{"n_kv_head": 4, "head_dim": 64, "rope_base": 35600.0, "bias": "none", "parallel_block": false, "optimizer": "adamw", "beta2": 0.98, "grad_clip": 1.0, "batch_tokens": 32768, "steps": 8606}
MLP neurons of a small language model. Each row is named by its layer, matrix (up: input weights; down: output weights) and neuron, and shows model dimensions 32-95. Each number is 200 + 20 x the weight over its row's rms, rounded and kept within 0 to 999.
After each neuron's rows, "fires on" lists the tokens most often at its 100 highest values on Wikipedia text that the model never trained on; "fires before" lists the tokens most often just after its 100 highest values on Wikipedia text that the model never trained on.

L11.up156,169,182,214,186,221,188,220,174,203,179,234,180,206,216,207,219,216,188,207,208,193,193,198,266,202,176,178,215,170,177,190,161,196,183,164,194,212,209,203,216,206,210,216,224,198,183,209,193,220,225,220,216,228,187,218,196,193,202,197,203,192,183,191,189
L11.down156,215,214,250,192,190,181,214,173,214,157,186,208,211,209,207,193,219,170,191,179,198,208,216,214,197,170,194,218,161,181,192,179,236,205,190,197,171,174,236,210,160,203,182,226,209,188,186,232,163,200,200,139,220,233,194,186,222,221,221,151,210,222,205,238
fires on: "it", " Afric", "y", "and", "al"
fires before: "a", "an", "on"

L13.up313,167,202,176,204,226,245,201,163,214,202,219,220,206,198,238,179,210,219,176,217,192,176,200,176,198,213,201,232,177,208,219,179,207,206,190,177,192,193,205,194,198,182,182,201,225,171,201,193,208,201,199,220,202,181,259,198,204,179,195,212,169,221,212,159
L13.down313,212,197,211,225,182,216,233,181,193,192,209,182,203,211,198,178,185,211,209,173,190,238,177,219,216,211,205,201,193,226,178,229,212,222,181,205,225,179,183,200,174,178,169,196,171,193,175,206,213,215,170,172,219,198,172,209,195,147,188,254,178,191,179,204
fires on: "0", " ", "9", "1", "2", "8"
fires before: "2", "3"

L10.up42,218,141,171,227,204,198,206,170,247,202,223,167,176,205,201,230,168,188,199,195,184,199,181,239,189,198,226,209,191,237,203,209,205,184,210,200,214,193,216,191,202,195,189,196,187,213,194,208,189,201,221,189,188,205,217,193,193,216,236,232,195,166,219,196
L10.down42,187,231,173,181,204,194,204,177,231,202,216,200,202,197,207,165,209,216,214,209,189,211,192,198,180,244,210,231,173,229,210,176,202,222,221,196,215,220,225,190,222,204,176,216,178,204,210,225,193,218,199,216,180,209,202,210,222,241,195,252,191,225,251,236
fires on: "\n", ")\n", "ac", "ur"
fires before: "-", "ity", "ities", "l", " S"

L11.up212,211,237,234,179,237,217,199,187,173,175,201,197,195,215,215,220,174,172,224,173,189,210,203,190,179,229,183,196,127,182,199,227,159,232,195,179,209,168,206,180,195,177,167,178,206,178,234,203,241,220,204,226,203,203,173,208,178,202,230,204,245,171,208,237
L11.down212,215,216,235,186,182,208,205,226,175,183,191,191,213,196,222,182,234,190,196,198,208,245,249,177,185,209,206,201,210,215,201,216,160,223,201,197,214,205,176,193,223,194,214,191,169,178,225,220,223,218,188,195,184,219,182,168,152,195,201,224,192,172,191,214
fires on: " ", "2", " (", "em"
fires before: "3", "4", "2", "5", "ales", "1"

L13.up347,189,221,202,199,178,250,199,177,212,222,214,190,200,203,200,232,187,196,176,142,206,180,206,218,169,186,213,213,176,224,190,255,189,207,172,191,209,209,238,210,208,180,202,180,198,210,216,201,218,198,225,199,180,192,211,220,155,188,163,234,218,200,210,224
L13.down347,227,216,220,180,174,197,223,219,239,233,216,224,192,201,166,202,192,186,204,182,200,200,204,213,199,215,209,179,196,185,183,234,166,225,193,191,221,209,189,196,190,184,183,186,184,221,219,208,208,179,199,200,165,202,203,223,157,170,172,212,198,213,182,219
fires on: " ", "2", "1", "9", "5", "–"
fires before: "3", "4", "2"

L3.up233,195,190,182,199,204,226,230,219,203,208,179,194,172,194,172,215,191,176,215,165,178,182,177,223,188,194,171,178,205,201,183,213,232,173,199,170,203,172,199,190,201,174,191,183,186,193,210,182,151,213,223,207,209,178,243,211,199,208,219,227,205,203,179,217
L3.down233,202,250,192,189,216,196,217,230,186,228,216,203,210,210,215,199,203,199,193,224,225,211,217,211,163,159,210,233,198,186,189,184,191,218,230,220,171,236,180,205,190,218,204,214,178,216,215,217,232,202,216,213,216,208,178,196,198,203,207,244,209,207,217,223
fires on: "0"
fires before: "5", "8", "9", "6", "1", "7"

L11.up396,226,204,195,203,158,216,180,206,208,183,207,186,219,212,213,220,199,186,268,204,167,201,168,200,193,214,151,229,188,189,196,203,173,227,206,179,210,227,228,206,189,211,203,186,205,222,209,192,219,208,192,224,214,192,201,179,228,234,214,200,241,208,178,216
L11.down396,206,210,229,166,208,188,202,195,206,169,183,186,208,211,176,174,180,202,210,196,155,195,216,178,190,238,201,215,197,194,164,216,208,203,208,173,193,190,207,177,186,203,191,198,189,184,209,205,222,201,228,182,193,208,208,195,225,196,176,247,186,155,182,189
fires on: " ", " ("
fires before: "0", "1", "3", "7", "2", "6"

L9.up358,188,196,187,224,218,197,230,173,230,206,225,203,204,214,228,241,178,209,203,161,202,228,156,197,179,190,197,165,198,214,210,178,208,217,181,201,191,194,222,169,204,157,217,189,209,198,217,218,184,210,197,174,172,178,204,197,243,190,211,181,202,193,181,168
L9.down358,217,194,195,177,222,204,183,249,195,203,190,207,171,157,209,212,165,173,192,180,245,202,184,200,194,166,253,189,252,185,202,225,218,183,205,201,224,188,193,208,164,213,236,215,224,189,177,207,192,179,210,181,189,172,196,167,230,215,197,158,216,175,222,185
fires on: " |", "ir"
fires before: " "

L11.up124,199,203,160,216,208,227,220,183,209,207,226,204,230,221,203,204,208,208,189,180,199,199,222,231,198,231,194,188,168,184,247,201,211,157,210,211,200,218,205,212,210,233,206,200,223,181,197,220,225,180,198,223,203,191,245,193,196,182,196,199,169,163,203,216
L11.down124,180,219,189,206,183,235,157,190,212,185,187,187,216,182,179,221,214,222,196,177,179,226,184,186,210,193,225,193,197,197,203,207,221,206,244,213,226,222,219,193,218,186,223,212,193,229,228,200,224,215,185,199,253,159,219,244,198,153,227,194,201,235,199,204
fires on: "us", "ut", "ent", "id"
fires before: "ion", "ual", "ive", "ional", "ions", "ually"

L10.up407,172,195,210,231,221,231,206,190,147,184,194,231,218,181,247,175,190,217,194,217,196,183,197,170,174,228,200,200,186,188,191,190,195,206,193,179,205,233,193,172,195,190,171,215,177,139,201,230,207,227,188,192,239,217,191,177,232,165,199,211,212,223,182,196
L10.down407,200,190,200,197,203,219,210,195,182,213,201,223,234,224,208,195,203,206,163,201,208,193,214,197,230,227,207,165,196,196,192,187,179,205,202,189,234,243,187,200,191,203,179,169,203,153,197,209,216,210,176,176,201,217,167,180,231,175,202,183,207,207,163,199
fires on: " ", "2", "8", "1"
fires before: "5", "6", "7"

L9.up208,228,221,211,178,222,224,189,175,251,240,227,214,228,198,227,232,226,193,198,215,192,186,177,163,180,178,188,196,171,205,194,209,238,174,214,214,208,180,203,178,187,231,220,176,202,225,203,229,221,190,204,182,200,220,185,242,198,201,205,222,208,185,167,199
L9.down208,238,204,208,200,196,211,174,176,198,166,222,194,201,198,187,203,210,206,199,185,185,192,234,170,192,206,207,177,213,209,230,195,228,164,169,210,217,186,221,208,196,188,205,196,187,215,176,173,211,186,190,195,156,207,212,191,237,221,211,206,214,223,201,220
fires on: " ", "1", "2", ".", "5"
fires before: "5", "4", "6", "1", " \""

L10.up180,182,214,212,193,219,209,225,221,218,169,256,207,213,187,162,190,173,196,169,166,195,143,192,210,198,188,183,225,193,228,205,208,258,171,159,189,189,173,223,207,212,172,191,183,235,179,204,197,196,205,218,188,204,170,194,251,195,188,196,202,197,217,176,182
L10.down180,207,209,207,186,197,182,183,193,219,210,210,189,209,185,193,190,222,191,194,222,207,191,170,240,160,148,191,212,249,223,221,190,211,243,169,194,194,221,204,158,196,175,186,194,219,227,190,203,165,191,206,175,172,204,144,208,235,224,205,221,193,204,172,189
fires on: "1", " Comm", ".", "om", " sur", "g"
fires before: "9", "8", "7", "ot", "6", "ander"

L7.up190,208,215,172,188,182,224,212,202,189,225,219,217,206,218,229,200,173,181,211,205,188,187,201,186,181,221,206,184,199,226,204,186,190,206,211,193,201,169,179,185,202,175,186,197,183,195,202,181,225,184,233,155,177,192,204,260,171,234,227,186,195,181,224,199
L7.down190,177,259,213,181,196,182,234,169,187,226,197,178,202,229,193,199,212,235,215,215,169,221,222,181,165,245,216,187,215,180,189,207,199,184,195,193,172,187,198,178,225,201,209,232,193,207,194,217,234,224,182,182,187,198,222,223,188,182,209,217,167,221,230,191
fires on: "3", "0", "2", "1", "4", "5"
fires before: "0", "5", "8", "7", "2"

L9.up224,180,188,199,223,208,208,248,208,183,192,211,206,196,198,208,191,187,186,218,160,193,201,213,246,200,211,211,206,193,229,193,181,194,170,197,177,204,189,206,185,218,133,229,185,185,239,235,183,204,152,225,227,194,174,240,224,209,212,181,211,209,238,212,185
L9.down224,204,197,218,193,188,212,185,195,207,183,185,214,182,191,188,208,224,210,194,182,188,183,194,202,210,175,189,226,208,213,206,185,184,209,226,186,229,182,214,207,157,190,215,187,219,188,166,165,171,195,246,190,196,192,196,201,232,200,201,170,196,216,226,207
fires on: "0"
fires before: ".", " |", " |\n", "–"

L7.up24,197,212,174,179,190,189,214,184,201,212,232,221,208,253,210,196,154,219,227,230,184,200,192,205,172,198,213,174,208,233,223,182,217,181,185,193,206,233,164,193,230,165,232,193,213,196,238,187,201,222,194,211,195,185,188,179,180,179,224,197,199,206,225,146
L7.down24,186,191,196,194,201,225,175,193,216,218,213,212,176,191,208,223,193,201,210,244,224,188,190,216,164,193,255,166,272,206,182,211,203,222,202,191,228,206,201,199,213,179,206,262,199,189,202,214,179,192,220,226,177,201,188,147,184,205,180,223,186,191,217,191
fires on: " |"
fires before: " ", " January", " -", " K"

L9.up24,192,189,175,224,216,177,207,183,205,204,210,208,169,200,220,221,215,207,200,199,185,195,182,213,197,189,198,169,204,168,195,181,242,198,198,163,205,194,169,193,221,221,195,181,198,192,234,230,201,184,200,228,147,199,184,219,191,188,176,222,173,215,210,183
L9.down24,182,219,223,164,200,200,169,209,223,195,179,206,205,197,179,198,173,207,199,187,177,202,207,213,212,204,236,207,202,161,219,191,181,197,213,208,176,245,212,201,194,197,162,189,186,189,213,220,214,244,165,195,194,199,207,188,181,210,229,199,218,172,215,226
fires on: "8", "0", "4", "3"
fires before: ",", " |"

L7.up360,229,227,201,200,237,189,214,197,198,189,185,194,214,246,213,205,203,208,225,178,166,179,181,201,185,203,207,170,158,196,235,213,187,188,215,194,221,200,193,196,180,213,205,204,203,173,224,172,204,208,225,196,182,208,211,224,219,203,193,219,229,247,241,190
L7.down360,237,235,210,162,170,208,222,209,232,179,202,267,187,214,195,184,177,214,212,188,196,191,259,170,207,223,214,206,172,212,239,226,155,195,219,171,190,210,204,230,188,207,206,218,202,183,207,176,231,190,211,203,175,190,211,192,196,225,209,212,195,184,204,218
fires on: ":", "′"
fires before: "0", "2", "3", "5", "1", "4"

L12.up101,145,210,212,232,180,219,214,167,200,202,216,222,185,219,186,237,206,191,199,203,192,197,204,197,208,170,200,179,191,185,197,196,219,214,193,190,210,205,198,210,213,197,218,192,184,190,200,203,174,207,217,210,213,190,212,212,225,221,245,175,190,235,198,197
L12.down101,193,195,216,202,207,191,201,180,217,204,218,208,206,226,198,165,242,179,219,197,169,197,205,197,194,215,222,202,180,211,204,207,223,218,227,200,195,191,158,178,201,192,233,207,216,171,188,208,228,196,189,181,167,177,194,183,181,164,176,182,162,210,214,196
fires on: " |\n", " App", "alf", " com", " part"
fires before: "|", "s", "b", " of"

L7.up440,196,220,179,225,189,191,239,193,202,187,210,196,191,212,185,194,175,209,234,266,168,212,203,216,200,243,191,210,186,224,202,191,210,186,156,196,211,206,208,184,240,182,236,179,216,197,194,190,227,213,216,189,181,216,202,227,193,202,213,235,192,211,175,183
L7.down440,194,217,204,205,207,226,208,196,195,196,190,204,184,159,188,174,212,222,199,194,234,187,204,216,183,188,201,215,247,205,221,199,189,222,195,166,217,194,173,179,216,163,215,213,224,226,208,226,214,212,198,197,208,247,202,181,214,210,183,218,192,242,188,202
fires on: "."
fires before: " He", " In", " The", " It", " She"

L12.up419,217,199,200,214,214,176,182,208,182,205,230,209,173,234,181,212,219,192,164,177,172,171,220,241,204,189,175,206,170,210,222,177,192,184,187,214,208,173,184,196,205,185,185,185,217,203,205,203,211,186,175,196,177,175,229,240,171,192,218,211,193,193,216,182
L12.down419,234,176,204,228,216,193,207,202,180,196,222,221,193,203,221,189,234,183,219,183,189,190,225,231,195,205,192,173,210,179,202,157,210,214,225,267,205,225,210,216,189,183,172,217,195,232,181,208,212,158,202,221,213,195,167,204,224,199,202,208,204,188,250,212
fires on: " H", " A", "0", " W", "7", "2"
fires before: ";", ")"

L12.up26,178,203,218,236,210,216,209,201,205,212,199,204,216,233,175,186,208,187,223,179,197,193,202,226,180,187,206,208,171,226,192,190,206,188,194,195,232,216,207,210,235,179,190,215,191,181,198,220,216,180,205,197,189,219,208,256,224,198,197,200,218,220,197,221
L12.down26,170,197,206,219,216,201,205,234,205,176,180,208,176,177,190,222,192,204,238,192,185,192,209,210,228,183,189,213,201,206,197,169,190,194,206,201,196,178,212,196,188,219,174,208,186,208,208,209,187,218,211,217,221,230,205,183,179,183,181,211,149,199,211,234
fires on: " |\n", "als", "|", " s"
fires before: "|", "|---|---|---|---", " |", " "

L13.up49,186,226,237,197,214,224,217,173,233,195,234,225,214,210,199,212,221,189,194,188,199,171,174,204,182,203,184,172,178,214,204,221,251,172,179,215,229,209,211,178,201,211,205,192,181,240,198,192,222,167,230,170,147,166,212,244,177,231,171,212,200,214,213,210
L13.down49,219,224,229,178,239,207,232,155,149,209,175,218,170,203,192,201,230,193,208,219,177,188,183,160,216,208,161,238,193,202,200,193,203,201,185,199,187,185,193,187,190,209,172,165,219,184,180,187,198,226,200,180,212,222,195,176,220,220,201,194,225,198,198,207
fires on: " ", "1", "9", "2", "\n"
fires before: "4", "5", "-", "6"

L13.up57,199,235,206,203,198,243,192,195,215,164,192,209,205,230,216,251,219,222,242,191,202,211,198,149,194,237,192,176,186,186,218,207,195,183,189,193,209,226,211,238,164,220,201,197,229,179,185,189,226,216,205,219,210,201,235,229,198,211,212,228,211,208,190,187
L13.down57,249,206,188,207,215,179,219,181,224,200,215,203,165,212,253,178,201,195,190,228,177,205,220,191,200,227,227,218,188,217,190,248,164,208,218,186,187,199,194,199,205,202,205,207,179,208,189,226,204,193,192,172,199,215,201,190,201,172,202,183,212,194,204,203
fires on: ":", "°", "′"
fires before: "0", "3", "2", "4", "1", "5"

L5.up224,135,210,203,203,179,206,197,171,170,169,193,185,229,166,244,191,181,203,229,170,164,220,170,203,183,212,207,208,208,205,212,186,210,178,217,169,207,167,189,203,207,166,244,165,204,241,247,191,188,231,191,203,191,215,223,234,228,217,211,204,218,217,175,215
L5.down224,166,186,204,172,172,198,195,187,208,212,186,173,208,199,187,184,205,203,163,229,181,143,209,209,212,196,212,185,228,230,182,177,202,190,200,198,218,214,205,193,212,229,187,222,205,205,220,176,184,215,178,197,214,204,194,212,216,202,227,223,245,211,185,222
fires on: "0", "able", "."
fires before: " |", "0", ".", ")"

L11.up423,221,176,189,196,224,240,239,205,171,192,231,192,206,222,176,192,181,203,211,229,177,209,211,196,189,218,216,196,182,184,219,191,210,200,181,207,220,202,189,222,219,182,211,209,206,193,231,231,216,213,219,232,174,213,180,202,187,215,216,198,185,233,177,176
L11.down423,202,200,212,199,237,196,193,237,211,218,207,199,228,180,184,207,221,188,212,216,192,176,221,206,197,223,209,167,203,220,203,199,203,201,194,201,227,193,208,189,212,217,214,185,214,243,181,231,218,185,250,218,200,211,197,193,192,201,193,200,187,234,183,214
fires on: ".", ".\n\n", ")."
fires before: " The", " It", "==", " L", " T", " In"

L10.up215,216,178,208,189,209,243,208,157,186,207,217,204,188,197,221,222,207,178,180,203,200,165,188,182,186,213,194,206,199,216,214,210,222,237,228,230,203,181,227,178,230,168,200,186,204,206,175,198,214,215,185,207,157,198,183,200,196,217,197,221,205,216,176,211
L10.down215,193,207,192,200,238,198,214,221,168,207,224,173,184,225,194,181,186,178,162,193,177,182,195,217,223,224,202,182,204,213,231,220,182,200,174,211,221,190,200,222,226,171,180,195,181,220,176,146,185,192,209,197,179,206,174,152,214,200,175,196,208,182,200,221
fires on: " ", "1", " of", "0", "5", "."
fires before: "5", "4", "6", " the"

L3.up25,203,237,170,196,178,194,178,191,196,204,226,155,224,190,203,191,189,220,199,230,171,198,182,170,178,228,221,197,208,211,234,185,221,200,222,174,198,209,205,201,173,231,219,187,190,205,240,190,221,201,178,238,199,184,183,221,160,192,212,192,201,198,214,187
L3.down25,201,185,190,181,182,238,189,205,171,204,184,215,194,198,220,207,197,193,226,218,212,191,193,202,213,225,190,240,188,197,147,234,172,198,183,213,202,233,224,166,193,180,216,207,239,230,187,202,194,199,204,226,191,222,181,222,202,176,194,243,195,183,208,207
fires on: " ", "end", "hed"
fires before: "1", "3", "2", "4", "5", "0"

L3.up20,176,235,224,227,220,196,198,186,202,180,206,184,208,216,218,182,210,225,235,181,178,204,177,184,192,177,199,219,192,192,230,181,209,187,196,242,215,227,202,202,172,216,200,195,207,216,234,174,221,193,198,195,229,187,203,198,217,184,205,210,209,196,244,215
L3.down20,206,196,170,199,202,210,203,199,160,209,184,196,147,192,196,218,168,170,183,212,246,189,202,197,233,193,201,186,196,248,198,192,205,192,185,176,201,203,206,192,195,173,183,215,216,193,179,181,192,233,204,188,188,194,168,185,204,216,208,203,201,153,203,188
fires on: " "
fires before: "2", "1", "4", " |\n", "0", "8"

L5.up353,184,194,206,257,202,211,208,178,199,205,217,192,194,208,201,216,210,182,231,178,160,177,218,166,184,194,213,221,217,199,252,201,195,162,193,214,244,199,183,197,198,230,155,185,189,207,243,176,243,172,227,195,211,194,209,221,192,196,170,187,198,200,232,211
L5.down353,218,176,209,166,167,188,163,219,233,203,181,200,198,232,218,210,179,224,213,189,199,192,191,217,226,211,229,209,208,201,192,191,189,163,208,193,186,153,194,172,172,221,191,189,219,184,203,212,259,219,172,181,211,192,197,198,227,223,210,191,169,198,171,188
fires on: "1", "7", "6", "5", "4", "8"
fires before: " |", ".", ";", "0"

L12.up233,199,205,159,185,214,200,207,161,193,175,190,189,193,226,177,208,199,231,199,157,192,212,201,201,164,205,209,232,196,197,187,200,171,192,215,194,191,178,168,178,206,205,206,195,242,185,222,182,206,183,199,164,212,208,170,239,191,208,188,184,196,240,185,191
L12.down233,248,203,213,200,172,179,227,225,200,192,209,187,167,184,198,192,183,204,194,218,156,231,210,197,175,195,191,167,258,193,210,191,167,182,214,198,186,184,190,213,211,216,200,235,199,216,212,213,216,211,164,205,206,198,197,217,216,210,176,180,209,199,184,209
fires on: ",", " and", "0", "ing", " he", "ided"
fires before: "0", " \"", " the", " that", " to", " is"

L10.up90,173,204,211,201,209,205,201,197,204,187,211,180,230,205,228,174,189,182,177,204,186,211,172,196,206,189,167,207,187,208,235,222,222,193,174,234,236,190,202,186,210,203,202,187,211,244,207,204,201,176,201,199,220,200,216,247,196,211,206,185,231,236,237,192
L10.down90,221,190,213,239,177,187,208,209,213,178,171,197,208,190,192,223,150,169,220,220,184,197,213,198,196,212,197,175,240,196,206,170,185,177,234,210,184,200,229,207,173,190,195,193,162,214,207,189,203,222,230,218,188,193,158,168,201,192,211,198,183,220,187,184
fires on: "|", " |\n", "y", " Party", "ic", "ie"
fires before: " ", " |", "ago", "ch", "|---|---|---|---", "|"

L13.up63,174,163,158,205,193,204,217,215,180,200,195,229,216,184,224,188,170,167,169,193,183,238,196,198,178,164,215,176,201,187,211,228,188,194,174,194,230,206,168,215,195,173,226,166,201,205,209,180,203,169,224,192,186,215,198,211,226,184,166,203,179,208,229,206
L13.down63,192,176,192,169,185,219,183,203,190,197,195,208,194,212,203,212,188,211,210,207,199,220,214,200,181,217,220,203,296,220,187,215,183,186,188,192,194,194,191,221,206,213,212,215,223,207,205,195,175,177,186,207,184,202,169,208,234,232,195,179,207,207,181,194
fires on: ",", "born", " released", "ed", " c", ":"
fires before: " ", " in", " by", " on"

L9.up225,195,205,215,257,209,202,208,197,234,205,203,208,192,199,209,176,191,189,263,160,182,186,154,191,160,236,187,198,182,185,243,179,207,190,182,186,191,181,184,188,203,223,237,211,157,200,216,173,202,214,213,191,175,194,200,212,248,220,214,174,194,217,213,205
L9.down225,180,179,228,196,188,193,203,203,207,193,196,202,212,179,187,172,217,213,209,162,206,200,230,205,199,166,159,181,198,184,212,199,204,188,216,220,176,219,187,190,186,213,212,213,194,196,188,180,211,203,220,208,208,212,163,198,222,199,234,192,230,159,248,219
fires on: " |", "ist", "te"
fires before: " ", "er"

L12.up411,180,221,179,182,218,190,211,194,209,193,151,180,186,217,211,200,197,144,223,211,178,196,195,206,174,214,202,188,183,189,227,232,200,216,193,213,240,207,187,198,183,181,218,178,194,208,192,193,204,210,190,209,230,195,211,168,209,175,219,213,220,256,263,192
L12.down411,196,206,200,179,200,231,163,222,226,222,177,170,152,199,212,202,212,209,195,233,209,166,209,209,210,204,201,216,242,244,194,197,207,195,206,197,210,233,204,173,197,191,126,243,227,208,213,182,198,169,217,182,231,190,200,159,184,225,199,202,200,188,211,190
fires on: " |", " |\n", " "
fires before: " ", " +", "|", " −"

L12.up154,196,175,159,207,248,209,205,179,235,226,209,187,182,177,237,218,180,193,194,201,180,181,182,214,205,150,211,219,196,200,165,160,200,185,209,176,197,235,203,212,218,165,186,206,192,225,197,208,195,223,254,223,194,188,183,195,195,193,206,215,197,197,211,156
L12.down154,190,231,198,219,209,190,189,193,205,213,217,203,178,225,200,222,177,216,215,217,222,209,207,224,204,190,203,186,235,189,215,224,210,177,225,197,212,212,240,198,148,184,193,205,203,213,230,180,182,216,151,203,178,189,214,161,233,217,180,206,239,212,187,182
fires on: " for", "8", " after", "0", "4", "5"
fires before: ",", " the"

L11.up107,208,223,236,219,194,212,200,223,162,207,238,180,215,202,226,178,198,215,228,223,183,215,158,196,191,182,229,193,196,230,248,187,213,182,208,183,203,216,230,215,198,161,191,199,194,168,227,189,217,158,227,209,180,203,220,183,197,253,190,224,158,178,196,165
L11.down107,192,217,193,183,188,191,183,199,214,202,190,201,214,207,231,197,203,201,202,215,208,206,206,191,234,218,212,252,225,198,223,221,225,178,202,207,200,152,188,184,223,202,205,190,203,168,221,236,195,195,151,214,220,185,185,186,210,206,205,194,212,192,193,204
fires on: "4", "8", "7", "3", "5", "9"
fires before: ".", ",", ".\n\n", " and", "–"

L13.up50,203,169,232,214,207,248,234,210,198,197,215,207,216,231,190,217,209,199,202,196,188,199,200,192,202,202,204,203,196,212,194,212,222,176,189,223,211,213,189,175,198,207,188,177,211,224,181,210,195,207,192,202,210,204,226,232,196,208,194,228,199,211,206,171
L13.down50,212,206,165,226,223,167,201,213,174,219,205,202,187,199,222,212,168,206,196,211,184,201,201,188,187,221,228,182,192,175,201,190,188,177,248,232,184,206,201,182,195,207,202,204,155,217,203,159,191,197,229,197,154,231,201,196,181,190,227,189,187,175,179,198
fires on: "1", "2", "3", "4", "7", "5"
fires before: "2", "9", "4", "5", "6", "3"

L6.up421,161,201,174,231,192,202,185,168,171,183,246,226,200,203,218,220,218,202,220,155,179,230,201,207,215,210,201,152,205,194,222,240,179,182,223,209,233,169,203,205,196,185,196,195,227,219,175,219,206,202,222,169,211,185,214,243,224,178,203,188,187,185,231,185
L6.down421,195,217,179,199,202,193,199,211,191,202,167,206,176,231,210,152,192,203,199,188,178,198,206,206,201,205,194,191,178,182,217,164,209,251,224,195,230,238,211,213,217,204,177,204,180,224,218,227,206,225,187,188,166,212,197,194,185,203,208,198,202,191,201,209
fires on: "3", "D", " %", "andidate", " Party", "4"
fires before: " |", ".", " –", " |\n", "istrict"

L5.up58,202,211,159,227,208,194,201,206,213,201,245,169,207,181,195,214,132,171,218,175,160,200,176,224,184,197,206,187,191,193,211,186,211,173,204,148,205,206,211,176,190,204,220,198,172,194,197,201,180,189,195,225,182,202,220,203,222,192,190,228,197,216,176,172
L5.down58,250,225,213,187,221,193,230,181,181,182,190,204,223,184,212,226,207,184,206,201,213,204,188,210,206,207,208,197,224,185,210,212,209,200,227,230,205,207,231,191,194,209,198,194,207,217,227,150,179,164,240,205,185,219,214,157,207,200,176,193,201,214,256,215
fires on: " |", " |\n", "ast", "lin", "oard", "ri"
fires before: " ", "|", ",", "°"

L13.up423,179,191,198,238,207,214,179,227,171,207,202,227,222,207,181,202,175,215,201,183,198,175,201,221,190,178,210,160,182,202,193,215,218,198,219,196,201,210,184,212,193,165,194,191,206,180,253,170,208,190,247,155,202,244,206,179,169,196,204,232,206,195,211,194
L13.down423,227,221,160,194,204,160,188,196,202,199,199,195,208,204,211,223,214,195,214,209,140,199,191,199,185,207,192,232,207,218,195,169,178,206,207,176,230,217,192,171,192,176,186,234,183,218,207,193,197,180,175,206,186,173,205,226,216,212,172,207,164,194,206,210
fires on: "0", "2", "9", "1", "8"
fires before: "0", "1", "5", "2", "8", "4"